Part of a small language model's weights.
Size: width 768, 6 heads of 128, 105M parameters.
MLP neurons of a small language model. Each row is named by its layer, matrix (gate and up: input weights) and neuron, and shows model dimensions 32-159. Each number is 128 + 24 x the weight over its row's rms, rounded and kept within 0 to 255. Numbers have three digits each. A neuron's up and down rows have the sign that makes its largest values positive.
After each neuron's rows, "fires on" lists the tokens most often at its 100 highest values on Wikipedia text that the model never trained on; "fires in" lists the words (lower case) most often at its 100 highest values on Wikipedia text that the model never trained on.

L3.gate544:099108101112158163156132126169170142142088155140069140133143151119112090125149095118126130146081100138118172131163105099146118114117084122087155122168098136120133126132106145136119097116100151087157142143090138118088158126119135077145140103142079120095102122115106068125171141151181152109153144123149162149079144142137124099094128158097122143104099113147143137114106149139109157061158
L3.up544:136078124154143141116084096137179145130100132140141135152122140110172095124148128176113145105060090083110138119155151150103146091115115135113174162161115124072125143132137123120169108119116170113126141165098131117125109113128128126140165099107159113147086134129099145182145119144161120140153130111163139095156120158135130101135141099129146122103131141146147109148134154128131137118129
fires on: " film", " son", " daughter", " album", " architect", " writer"
fires in: "film", "son", "album", "daughter", "architects"

L4.gate2041:154144125110152133141106155130179159159137155157137112144115124157098137137127108108165098123114113135155112118118148123062123121091121137136160120117126136122166091104084146137174104094123129081147149099132114149083118120143129150099139164106154135127126150135104116140078126137115140127086128113117150089146110136183114167111112206110139132074143132114162136099142130140125138168129
L4.up2041:114141135169105122119143130139117120161144128147123134127100155131115225125124187126131148126162171130138155156131119119157145139153163092140126098063083044102156164130118116148120139163120111142080119097103113141119090151165118135139153150150146089099159118103125158159132073101091086151139181131113096157140124117139148156120144153145137113152146107127116121139120141098116124137113
fires on: " the", " The", "The"
fires in: "the"

L3.gate821:174150128107162101109133121105159136084117093129160150169145175109114136104157145136141073110118108102157110123128126116106109138165094156144156160135108173168149126098130122133087144128125165112161132116101184109141138107140149169122113115143144113119157121108154087120138142179105122162073144125093172111139094124181160108109108097119036133122112170136123116105137144134141086138112
L3.up821:088097154114093082173123147136160095136125122112130137121100132105138138157096114132092118114127137084107112084143136116108142160112093110150149130100155144097132134113106135135110123097114144114167138076112179128161174116134177122139120164139119124112146150139145075091112125157171174190117121155109146133136136122158149116114112128088118085167126140165112145160135118159138116155109
fires on: " International", "E", " Martin", " Wisconsin", " Chicago", " National"
fires in: "international", "goes", "martin", "wisconsin", "chicago", "national"

L4.gate1186:112137120094106154141088107123127135173132067109152105143155107132136071180137131100140166130095098150118118145092118158081139134121135164127119106128111155166117142092116097116159160114136140075108160142113119149100081184138131163182136124114114110115125161138129098106124113108113150147144096117174128134148162177081123161140142113125097173137103097142122112100123116131151177191116
L4.up1186:106147157111125132126156127148136138133105133114161114158127130107144127115159118112157120148143156161120112133133136115111146135125137080111131143103134125118174162098123106103098168110172109147123117075150138137160116150100112167121097170125108105134146102093109145113133119126138123121166111094151142140185116139128143145162095126166126130143094158120103133163126139129100116146134
fires on: "s", " its", " their", "7"
fires in: "s", "its", "their"

L4.gate689:101112175127145150098152170117164086126117139137156118186137088140122108169139119136142087117109099109122131131153118139137125116167109096125125132180109141171121111132145137109098111139140114116136112103161130132160109125089140114133126107131121131131164137157112139112109129167133126116110119148096142133108125101081150116122106134081142137146176085125109120094149126165116127139159
L4.up689:158113103163118129103126089127173134149172110139133130116123135109094135117123140105126120110116105153119100087118115102151117135128160097101131132166110124109074148139142161101116141096122143122132108104151110129192112171138141117123126094134167123171152133135143156131129128087139053151128131100101128150139096131111144124136115117093117143096134111131105129154171137136147103093162
fires on: " as", " to"
fires in: "as", "to"

L4.gate1488:109122148093147162154133170110114097141101141132135137133110104137107139170142104144094146114109141153126155133139119144114129128147147103116159109128188140087155137140121105121095115133162165125140138141109135128133132144118123124153137125150116073153124142173156162106077080119100163133184133178166113120115155093135122138129112121107154140146123105133123116108130076114119155068100
L4.up1488:130171108150127167187126127103120134134111145174047150107151094124129105126169113156148145131178140103140118122127161163162133117142125121086125071147156104113116099160142122138116130135107111110117149109145140107125131137115103107142125091148142146140101125100130123118130135125141153139138126128104147140122104136127134115157182085176090153116098130090117100148154162156087163143141
fires on: " with", "ke", " With", "With", "with"
fires in: "with", "like", "faced"

L3.gate173:122136141127126127152106105138177109088108152138121141127142089143108133147134098161158104164106105139110135111127162114128146119120133143121115176132119131128152120115095148136117113140095122119156129113119137124104106099150126104133133121161083165134094109108122074120186148148156175120107085147126166113154097103111136105126097171124133141106125109133114157123101123127105137173129
L3.up173:140134096133130085112117090129173126114128162178126148100133100105123093138163117129144148108118134083094170136139085143171120110122183076118071143134105123117127152130094146140129122149116136098123112118116153132136107108075135085118103139130100126106056145109131120071122097135171149119108196125166136125123157122138086126098086130145139129138135146103131115093138109126105174137109
fires on: " and", " but", " And"
fires in: "and", "but"

L3.gate1214:124161116156124098117118112134071102136121157110127157107142122119050136169115128141132099128109098159109138119089166127173131123153088130128125094094127169136183122104119104140102095115185144122129099103099099123104148169097169126109143082096120137120105141146115126130121094120131111103122113071164126097112131160152089125148145166100115156123129117121104117155131115118088138128169
L3.up1214:114159098152146120114140148124090126119104100118130068126149128127162212112137146151118061105119138143116109134114109129112115136102143133105138144161159134091146116129136138125105135132135137137148115141172172103170158122113107146132149136140153123123154173156118143099146149092068136101097151141154128137098130108106140063122149112121140107155107158099082129109136096120121123151090
fires on: " as", " States", " German", " Germany", " Democratic", " Austria"
fires in: "as", "states", "german", "germany", "democratic"

L4.gate1892:125101156121140105084187068152117111150148143116141123137154145163171088097125122113123155144171138168149135150129126146154108080125137158107109142126092059118114086122128130134123140116119112126122135132129070106131120140122088148121133144109170106086099150132111107140105095117149124114125116119118125094124089127103132155110162128118086118144096117120140135156109150149142065154129
L4.up1892:132122139089122099119111116141155130134094116126129107167176128127174156136159142127121119152141130143148130123118115138141176118135182087133140108169110127147117137144107159061145141121140143118179138153098145133099105112152156104131109133159082106129153068104122129085152091132145129093161113163147100191124152110110152101172128156099096096145128160126146131131146106104127119105117
fires on: "0", " year", "8", "1"
fires in: "2020", "year", "2010", "2018", "1970", "1930"

L3.gate1172:151063178080113156122111162140127123095103079136131135111111158143100118114172174106140156076121144076119141110143137122133125125159157120117159100130146150138153124109127137110115137145126100113119142114131129097092121099119128167141125168103106141173105105123139131112136116150137139151123091102150168136131089124135176165076137157104131101126140164175137119108153122130086145129132
L3.up1172:136140138162113119094112114085111150157115149116145164118119119120120124164148164166116089121127093108122121128135149080110165122096153115103096152157118133106139154148143133142148143106083134071131097157112103148092153131088109120111143121130144186098131157129084131099168127153094169148115153131107121111137092136120134138087096147118151129113153112090127124143109128138060149116085
fires on: " and"
fires in: "and"

L3.gate1308:112121110154121144126135128078127192118117127136168129085178119125160127145147098122142129116198105139131108155110142108123146155122097168115139127156168115081130123148094099114112143132139081142157127131094139133157107143099199145099158118126149141134114099132139162163145127162135167127127056159122138122137123075124142128110170123172150161131129128134119092083150105121113093128137
L3.up1308:170096139085177158172120110122125118159132103153166153120127120131078146120163108110102122119144086136149083163145124131120141160152076150152120098130141131162115133150071099132148142150124102118186119137065090121146139155122148110134127140113089121170085107133160143135114135127173143110121094109147134129174102140117099096113135113112129130094089125138131131123175148140098105113074
fires on: " January", "part", "card", " April", " March", " Cup"
fires in: "january", "april", "cards", "march", "cup", "august"

L3.gate513:123094109093124140093132184142109153107107112127130138094146101130139174155147147097160098084120070130136091126105143124108138170108142163157104155162138147170151148131082106119098136122108147113139132120117101123125106075106080111093162123128123155134144153132128131152108113111136116157117085136100177140121126118133126119135138120096109161113134139097107134073158073148119145160140
L3.up513:142100141165132136138140123110167150127140107140134146144150185158136108118182116070160115143129096129148140176157128115132134121167115115112123125109196123116103112118110132166109141141140128145152124147147104150166148120079136110145112127189092102090149128103115166101160114065130122134171127110135130169121160109088136136088092150149110139134140110091127111142120131127146142100140
fires on: " served", " him", " appointed", " was", " the", " as"
fires in: "served", "him", "appointed", "was", "the", "as"

L3.gate1671:127136108093144151121127134141148148135103112138114164133127094164087125123088143148139166136075108123171147164105152145085141125114121158104097108167095117117102191118177136101163076156125144110119141160145124141140109098154142167102135146140173110128157122122112140111105123127188131093148129159136130108140125129127089146153094129104131134125135128112171134131127089127103183150158
L3.up1671:124157097110136110121107130130116186141131081084080156145171104101111150170110149178130184113135113169157111085143117137147139121100114142122080103111055169155069101116167142122143137164144160144111087130106128186134134143145140165145128157143107137124130129121144111151138134101118076147050107157124136148129167127074133115107116125149154109118124130117107148141094098132098122134148
fires on: " In", "In", " For", " in", " at"
fires in: "in", "for", "at"

L3.gate344:140131130108095137113097138131174164149082102137101089127158122158147118118116129134135101104139119111136091119125133114136135091162117117097123152135169093148153154125157120149115109166159136112153089121049129117130129092132128130145108114098126090123122177128134102116094102158111109136100148166141142109148160149136137113095144108122096151166169068142116112122132146143093100096125
L3.up344:128122157132128117112174111155143110098077169172102090161115150108107128129104099180084149149106092164110130137049097169104129107131080139179090140144140145174109153112141087140104133161133138128107090170138093153086089165135127087117130100113107087130115099173118152163116120135152120109121176142131124131135132130091153130187151126110170123114138102166130167129098152077122130139148
fires on: " South", " West", " States", " Nebraska"
fires in: "south", "west", "states", "nebraska", "east"

L4.gate1403:153151166136144150079146151143120165130165110116104152101115098129093187138065137086118143142103130104121100111120141115156159151144154115153111060142140108109125133116157213101134138152123138134099087093138133153105149089154074137118113103147148130120139130127122149120134134186138119133134111132115151143101109114147106125105118110140104177162155157139128161126155120077142180153169
L4.up1403:120141161126136119127112120095154114133122146133095141192156130151159105166125155078150160142137113126128118132121146129107123179125106113164069114158180126157114124090121129067112152083125122156118085136144129151147128114104122115153130116164165153104124116163134117127111163118134129111175089144133147135113103166147154131137133120170131092155114130117150088161133073114136143109089
fires on: " main", " to", " great", " of", " large", " significant"
fires in: "main", "to", "large", "great", "of", "among"

L3.gate1607:143119144113101113099139140116125118123129123083162102134142175125102117091121123152158157104110149128144104123128104123116147092153132149131150163118142134122147107123146106177077141145111147112096128135109110101126164113156175154132188097144151099127117138142094167140104057152135144160117091109119182072111143132161077116133128099140128175131129103105184155100136141117105133153160
L3.up1607:101110170145165163147123139104112136147097102176107138122142143124137163111121134109116110127135092149181161116139081152088125120159108074132097144135151101144115086150148103145100124090173101127149123161142122154104131128128121108131167149103124121114135073131173102158131171127126104105117124126127124115153109128147142115111092117123087105121161068154111084175102153151138140120102
fires on: " March", " February", " May", " January", " August", " Feb"
fires in: "march", "february", "may", "january", "august", "feb"

L4.gate380:201127147134134119084149127142128125112139104146144118128124124138128136102115099107156111126119119113139148124107115127140131097158136084122084099112147126136103099104128108127115160112087144096113158148139095126132089131135134145104090121110115099144161119136109137122125098106118117128114145161098124138147145098167164167085194111082106125111130093148116111101173124116137156105125
L4.up380:108159147097128111138145190134165129095127085120122094133168156158143129102132121105130116105117097132138138111113106129146107131150142112104168105158150134138111139118113095111117130132125139144146150100124134133112100074109146158160123124114120158122096123135118170124070121125073132119109120167142160139135138124083139115103121112096204116181107158111117090090099149178081138086145
fires on: " made", " do", " make", " with", " did", " for"
fires in: "made", "make", "with", "did", "do", "for"

L3.gate456:097127123121135143108125139107145114114118101085138136129100086143110126148146143124146123120125152128130092094138101141124118095133126154155126135087101151125146159087143125076132129126126141130127115168086118135116144157124111109165123127104141084127119152112134118154103109116125145128160111178147132108140133144176134101168138114114146161138170114146094119123165121159082132125154
L3.up456:133111092156119145100104133137106152131135121118136155136112093105148122106125171127101118129184130152142141154131115126140112124145093112107149113137081140189143101114143094122159150162133118123145149124156142166120097057098167114134114094152223131120123136122149123130172115112184136161113121077110164137095142144118145094123143110140094125098131142155111086133105143139141117113162
fires on: " use", "s", " claimed", " used", "e", " using"
fires in: "use", "claimed", "used", "using", "uses", "subjects"

L4.gate1681:099129136117097124132119111120066150115146100139151148129171125172145122126129109111121177142140078163172128136172110153152155123165121141128106110143162168121137158102175136090088134144152146076145137153091128168134119162105128157116143136107118123108098112126122146156147111086136107080152149146132146121102143083137123157138148128170120145120130103116125104144140107144130127151124
L4.up1681:113114102138122136152112088113107118115147116094125177141140134153110105104118122100124068119155074168107128104133120112155121121120134083124154105132165157129109103117136079110156103066140102110131105154128118106151156145110122122105146127151145137120109108127135100164132141116149134095142114081119072098126189097092122114134158103113109091123148084104157139121108150128163148170119
fires on: " he", " they", " she", "p", " wrote", " was"
fires in: "he", "they", "she", "wrote", "was"

L4.gate870:086113135094106145118095110144162116099131114087110174123141111139121122125168161173151117185110138141114152114103131130115119146157105133112120124181121143132150164094144092161103155142070163154070128117096100158099113145131134169116121132122139096138142143110149156102100127128098100108133121125129129126115145120093150113119107082132138104127159113139159110110096157181081129102137
L4.up870:164133097116122136147077080145107150139141111116104075117096109118097140094117144151132117131141124154163114177137127132107101132115134073117135106149155124139123108158138106145131150119135119151136120130087152152099176119145167088158161123115127162093140157105126113130142104114135135123157128122163136097123143149103104104129114134118126129105148140145167133128141148100147124144084
fires on: " he", "He", " Team", " Michael"
fires in: "he", "team", "michael", "sco", "she"

L3.gate686:146177091145136128140126158126072107113112144142108151143136110129140161124123117107150115120181101183118151118096151129147172107140123096090127076148135160108128122144123106146123168082112103135140142102135129089124108148148063191096170090108133172100120118101113112130129084110149095137123141125108140095126137165125117096107159116145163124133109162092104087106063131105139175102105
L3.up686:139116139157162166144120094121169133121107163121096129135126172150133154086134130123104118160113071111145154114073146110080147141150112116168131178139143140107096129127128113100126146096153122096127111178100139170085156144183113113107162097090139112109121137119101118142155120148127129070164132087144184078129143086133107125149162103149104129138127123129093131142107134109109157125113
fires on: " came", " went", " would", " began", " continued"
fires in: "came", "went", "would", "began", "continued"

L3.gate605:107133121146175159120115114109147078128132132120154136131116134149149120153153120131163097088110084125152105184154156109132105089127108105124175096104118113122093116133126138145140138118119157168161122123102128137161131122131103096157155144163114124173130148148111136104141155125153181099164110112135141157118156138148106100173132133107097136101093129093109101072102104154105125118089
L3.up605:156119091132106076155126124096153131137119130175087117160135182155134117123121103129125133098086153110102180099132168149132153149116122122125147142130164131107083090127158172130127082150083107140098109098155140096132135194134124135147097125126142154107162126136122184098139136114142154130159114142133111077155155151122130113102131142113118123160108058097080118108124151100107116121104
fires on: "6", "5", "7", "4"
fires in: "6", "16", "15", "60"

L4.gate98:159146137115149135101115110170137157099108161155144134194122105152093141118149135160149100121102105133112106109125131097093118146171125116121122138137115102111173154141133141112099145124125150132126147119122115109116125104181110139128076054097097119148133139096139162099130077139110183147139122155108127097104136118131096127106121137129090193158147081147134119156125133116122170145131
L4.up98:104121096126139140102095150131151106136134161106131111126149114081137104128151099155145115104119121139163104164139104131120110105135091138124127130154102178167135109141130162126087138122110141103090148124125183139163145135160110126135126129107103146105133106137145153122129133204143158133104115154146145114125127100159147150131106060141156146120136141117075122144126134155064137104128
fires on: " and", " with", " carrying", " using", "with"
fires in: "and", "with", "carrying", "using"

L4.gate1782:138120105121160137118184157126155142117119172117135113142107134179148144093082115094118122114111129127098140141064178128111155148159146140119162094127173108157125153113122135146142198138160105095139145139165102090142166161159092138163111111081129121123126135129115166110110127104122109100145143121121116142093127161112121122151172166115120140115107148151144147133139138117126154135139
L4.up1782:146119138095160127097132152131117134084103165109103139114137153127125107128092151130125111135111106147134145192173129152161118115105130154083092086151093126141126144124129145141152104108164140106105125091123093147085141096143132152110147161138100135099146144162143123140106092138107120127110095103127155125095136134129116146133130122090131163166103080165155133174150115105142128107146
fires on: " States", " former", " other", " latter", " current", " enemy"
fires in: "states", "former", "other", "latter", "current", "enemy"

L3.gate116:116129092099129114084126127149095086133106120131172116150138114123109139139098146076118157129143102117133111133151136127132066106140091126143127163115108122105132119124103141153156112123140126144092098158091124097137126142129117099133124119128081156072127114154130188122157112139139146145135088143073112073134111131141123105089133130130104105121120140141150161078132140123096103135142
L3.up116:157130106119145137112130110096127116101141114192105148134118153127177166081099144108090120092081127140126132161145130208128130106150147151123169114096108130103150082141116164107134141123116132102119127116167110162133146119136160128154130130124166113160155144082097133115174138117126110133141128076125104137156115092124152155113111152131146123132095054126117089082118177102161122163095
fires on: "5", "4", "6"
fires in: "5", "55", "15", "50", "500"

L3.gate12:145092134151113165120101125116120108130148130151073137126151164106135099119121160136161133134093089134136124143135103100143086137150115132108132095101124176126107170108154148090127120149133140100115131090160104165122135144097090110149130092125130115150150093137169153171158100144113149128137130090176135130078126147137109094120136126172152157152087121146091117128160129144146130128098
L3.up12:152140119143141106137137132113140112124137107106148120071152149139160122193189109133134139130129119145165109171126143116162154147188124149161143098117136145082118135148104119136124160121086149109150104122182156167151147102097140102159126120114124157182139176104116153135117095105169115107152103121111137116082105143186129120115147089098174158130075141167137127140128126117139128127138
fires on: " by", " By", "ers", " at", " with"
fires in: "by", "at", "with", "employers"

L3.gate1486:107131102141173133176130117127151136098136133101159144158084118094130110148125131156148143118160118130156157186141139121182130110137169137170146137118130133138105103112126104133102150147097142101170132119104119094135125135148126137125135146120106152143157110135118109113101125132146109140131119138113156130145153166115095098145115199144130164158116135146120101130134097092162128141133
L3.up1486:104109132117130137140114135114116147124156162107088152131135106117146112104112113105150060139148111150176085132102095140160111137129138138081097108127119153130113118125121108083118141132071142120127121107126123142100159127132128060115160117170154082131102126144141057132170151117119120106101122139140120127092102110143129078134158123133100146189158102104101143127164068116123172101089
fires on: " As", " as", "As"
fires in: "as", "assault"

L4.gate1154:137112085123127130101113145104138095120176102127122102117112106101134124179084145113112133096119086097099132122159123127123151138144113122138138092088128141122137120159119133128109109125144130151126100107100117128133184133121168158121125110144101129102139163131082161142104112139174142083100084100140174156120117103143103125132098112116127121124114114138093111105131130163118136143127
L4.up1154:095118143132145122117070123111135155198165139163167129123127130118124109127106102130126135096155114122157164158152105143151127118112169162122146089116134119133110130115124123140159107163108093110078117138150112114143178148127100126084093123103151107119117178130137141096147135156100156130049111107132146116172106153126104081123088132140135123144129095161152125157162153181099155139144
fires on: "7", "6", " December", "4"
fires in: "27", "december", "37", "7", "57", "26"

L4.gate282:131050103072133124146089092097127119102121115146146138144158096129117159140154126143109123109114091154122156161144144127132127105137093125125143142167120122168139121105115139093132117140135166079096156126136099146167138126127114101125149108146133138132124145145182188181091136158131110137149118140140136130148153086122112115146117154161118122162130141169129117104120156137105132137136
L4.up282:152145122131156146141155203107177088083078159111081110141143173139123105171149104103150102167139128102108138119154099101079137111130102154136146131123103079142111149130130108160114140049147156141144122135098147113155173107063118139108103159160115169114123152121135105104127131092130130135078094134099135107106112148152170139100095119109082120157138136107129135121161112107177084142144
fires on: " their", " two", " his", " received"
fires in: "their", "two", "his", "received"

L4.gate1387:104094080162154098103131140119139159093113118145124145111132157142089152108126115160148117155128107120114132128167078119097112148124111115143165095138113094138138109110124146126112130142139114130136133113165162155113119113120130143137118120099137128192089131117118104161169104153120087138134155119075135091120081143143084099100124091142141140168118130133148135106121142140113136093110
L4.up1387:141111170136145120122111147146136130111137137122106142114128171158126068127165130146130131126129148175137119112134137145099118132061126103128105098178160166091127131081151178172139180099140147131110103125125098141113108120107147119119123141190148122084115142115143172093134143155102129114115108128130112128140104108105131123138144149125131130136116126118101140120122124122179163155149
fires on: " of", "ing", "ed"
fires in: "of", "invented"

L4.gate1141:134125127136175146137145132143138142147119126105123096109123167118110102104119139137073130099119116117152151069087116147183119057153107124135128103114174153098152097149119087128118138123119204159146161148170116138169094131127137159132124107138143114138161162127148116151132176153143176106123124112142138118151178142172081150156143129098094181154109140134126075118155115125131145147106
L4.up1141:118095174107144176134138109112138155152120115154096168159132143132140118145149106148164117091072139138126122122173135135123169151149136089095134137132128104169161144120124154131129141150128138146121131177140144103120118171070073130154121146141159182160118098143121175113122129091157082133154084115154136153118142158116153114117133155145146118190138162168152136164111117101129126139156
fires on: " did", " received", " do", " does", " spent", " reached"
fires in: "did", "received", "do", "does", "spent"

L3.gate40:104187136136161103146135098136143084146176120099150098107081100132137121154117145146123096173139170134143125144126115178125153117092109134106125114114123137175127124105121146110095095149100098134128156085109164165139124137125146120091124109103177131115119131117141140164084097136149123156122135137114144119170109099127139177118124119102152138093127080128147154080087120123113126141145
L3.up40:141123117153111142104148122111113107146123147156148115134134103119101134148108127177140158144118082098140140170113118121082113147104106115123107083144124082118176118140130085089149131175148126131135116166140080128145168096142133166149137116076089105112091104109128143157129171139081106098072121137139137150106083124125127128122142147114131168099146110092099128115120125149145126137116
fires on: " The", " Mon", " Geoff", " Stefan", " Greg", " Thomas"
fires in: "the", "geoffrey", "thomas", "stefano"

L4.gate204:139098088190168099153143133106096099126109137132096116132122152137153146160123121158126130152112136158111079137161130126134158125109124127102117120094116129145134141129166139157148110127134128132128134149165120138121115187129082116150172108124118122120104121126102152129149121139146143112072111117128153130185114124110116148167137118133113133170119126095141132114188152119151169097138
L4.up204:086099135136164149132147117097149098103151124132156119136100149117106149153137154157100176080161120110113053125146147137153150175174132118110146138138146125093077120093073166154113109156141127126157161141131110126129104158144120144115147125129116102108108141154133106165098118093154080097157167135092136118121082125135130160132085152106117116140112114127134115103110128123131130124153
fires on: " been", " also", " known", " was", "s"
fires in: "been", "also", "known", "was"

L4.gate318:164175157107160086147173096123096155144150096167120079130134111084163132104138117098138129138147086116163124119085118117134118101171126086134165138142118106084163097101127168130116101123116133121187132145100130133114118123117130143172144122103138134129121155121107173144104127120161123132106090142131158103107096131092122094121112128150133131088130120168106112130122133138140156147122
L4.up318:120131132126156122097173127168102143156110121127172125147124140138173155067132142132117134152134143150130149121114097128100125130146099129099154142101115107109125142130138093132113130117080099121146158127161112140097137141125107128113107161104173083110126169126146173130104146098150105167142133155097119076147125136142100126078143182109165170155148121125158131124140119129131159115145
fires on: " of", " Historic", " South", " de"
fires in: "of", "historic"

L3.gate1831:150120076106116117086102130122104123133120115123138138102124120096138114136166107109106145100134110133106139133104105130123134150129139124111144129168121140120145086138134129088111159094171132104103133116116168104118115133161137172109120159118154144120095063087101109141116100132144125138144138106082148141120157142164129077150149142130144128117143117165123120108100139149092128151133
L3.up1831:139183106138159095131137128122084114074131135119090139086197152134164094140138126140110091121137121139122114081159172143139164098116125117116123125079131162118087105115137103110149183128156119101150164121100142115174108090137122111129099082110145108120078149103081143093114108103183160115103134112132129109139143126125081111131142147128161145111102110134121133129119155121108136132134
fires on: " and", "Norwegian", " they"
fires in: "and", "norwegian", "they"

L3.gate1248:128124120146170122116153132132123130121136115096081097145106146122154112125106115134084101139127161125149129190140138139086148085111166117140095112159094137098124120130120066121138139113151137120140161143120135116100181152157114159107138123173094138129099096106126146143097139156044136123125142115104105126142140132109137130071142118104107171138119147143167119147156122126115132099172
L3.up1248:139117142137108094140111126151120104147132135106137129130158164122138107109130091111082122146117122144180116153142129116100158105126125148116169123152078144112145152156168087128142101087134115124108112110155124158131142175107140121149145100087130072085111139146151144132106093148096129121142155120100151104127081121136141120114152094048141129098075119090193114118177140159165146116175
fires on: " film", " album", " game", " station", " hotel"
fires in: "film", "album", "game", "hotel", "station"

L3.gate1615:101122124156134148175158065161129105134134162097113138137124165130154104092134138129129128172127170142197145116134130150116110144117121140142168158135136154098159085125120120153125157095127130118162109092140091112166107121147111131137138141099140126103129080126101149145126124104098081134108075109145139125159079086139133124118147150109135191094105127141115085132173112151136135148151
L3.up1615:143137114099129122111118145131107138143080128143152153120101115180135111148164104123145070112154102111168134119129110133205131108131133131139143163147139123143131090126136176162124158129113175113156140147134123138113127134119143086127137110178165160133103121111168133145132100138120140132169120115155121103140159155141133110120143149102143131201109116162150158138158097104124125140109
fires on: " to", " of", " by", " Cooper"
fires in: "to", "of", "by", "cooper"

L3.gate1965:124147117154126123137142130122099105115128148129124139129156114146104165157162148159125128157121141109189133090154090146117113103112104123111142106103102134098142119114120131151127149109142117111147129139167095135103083104135146150097164114135127146117136107128100123117132123162126123137138126089177126129155098162168152123104109129107123177144119161137130099136118108093122136101175
L3.up1965:150103081119147159127134153143142140138146113195150138116102128148027130135128085101157101093087132095125108155112136097096152114091110167103100159122153122126099152112113109143118111155094131073110141131111116152157171102121129086130132156108151127093163100089136110112149100158124148139088154143129102116137100150090134148122114116180119160135100122163130102139129085113125110119153
fires on: " film", " Party", " game", "del", "ek"
fires in: "film", "party", "game", "macromodel", "book", "song"

L3.gate1001:097128154063117138125114135135139126110116116144100111092126150156103119132106154149139110150103117165090129125107109184120168120122134153131154113121120127121128142124160129084114125133141149133153141131161111124142128136116091150101158104128103088162119112110123089124121169119176150117187141140129103132121125140130143101126130135119156127169139163161168148165184166123126111111170
L3.up1001:141157104120161132142146110123108177150179129136126100119095155128120154146150090145112133120151157152135145138127120113151121131142124127124127123135114139123137083126135124107151122156153157104167120148104154128163130117162157154152125136119117150124133098100109127085212125118087113108140126119160131158149104124113107116125139128170123102152122172122152158118113126106117150139121
fires on: " he", " she", " they"
fires in: "he", "she", "they"

L3.gate311:136110105137142154154112171108106148133118126124118142126125116065082135109082127125149122123163157139124102136143130146101178144107120145112102114113127097109117087126118179131120120138147081151081117160123089151104150089121183116147179093138138109159146157115126140128145057155128145106108108169126172057123116104171105138114120113101111155124134113115115133117131199149144136136128
L3.up311:093151126083116123160100164143100123129101128191110129107120152115109163127163109107084133098125082144132109131199118133132153112120161104147110089126103108083170098115108114114143122102111097109130091089123141126114123115085145101101108145154168141150138091145133163123166174102143120081100081129159112144143143123144115115152123122151124120155141174175122091131156111122158151146134
fires on: " of", " to", "ac", " governor"
fires in: "of", "to", "governor", "macclellandi"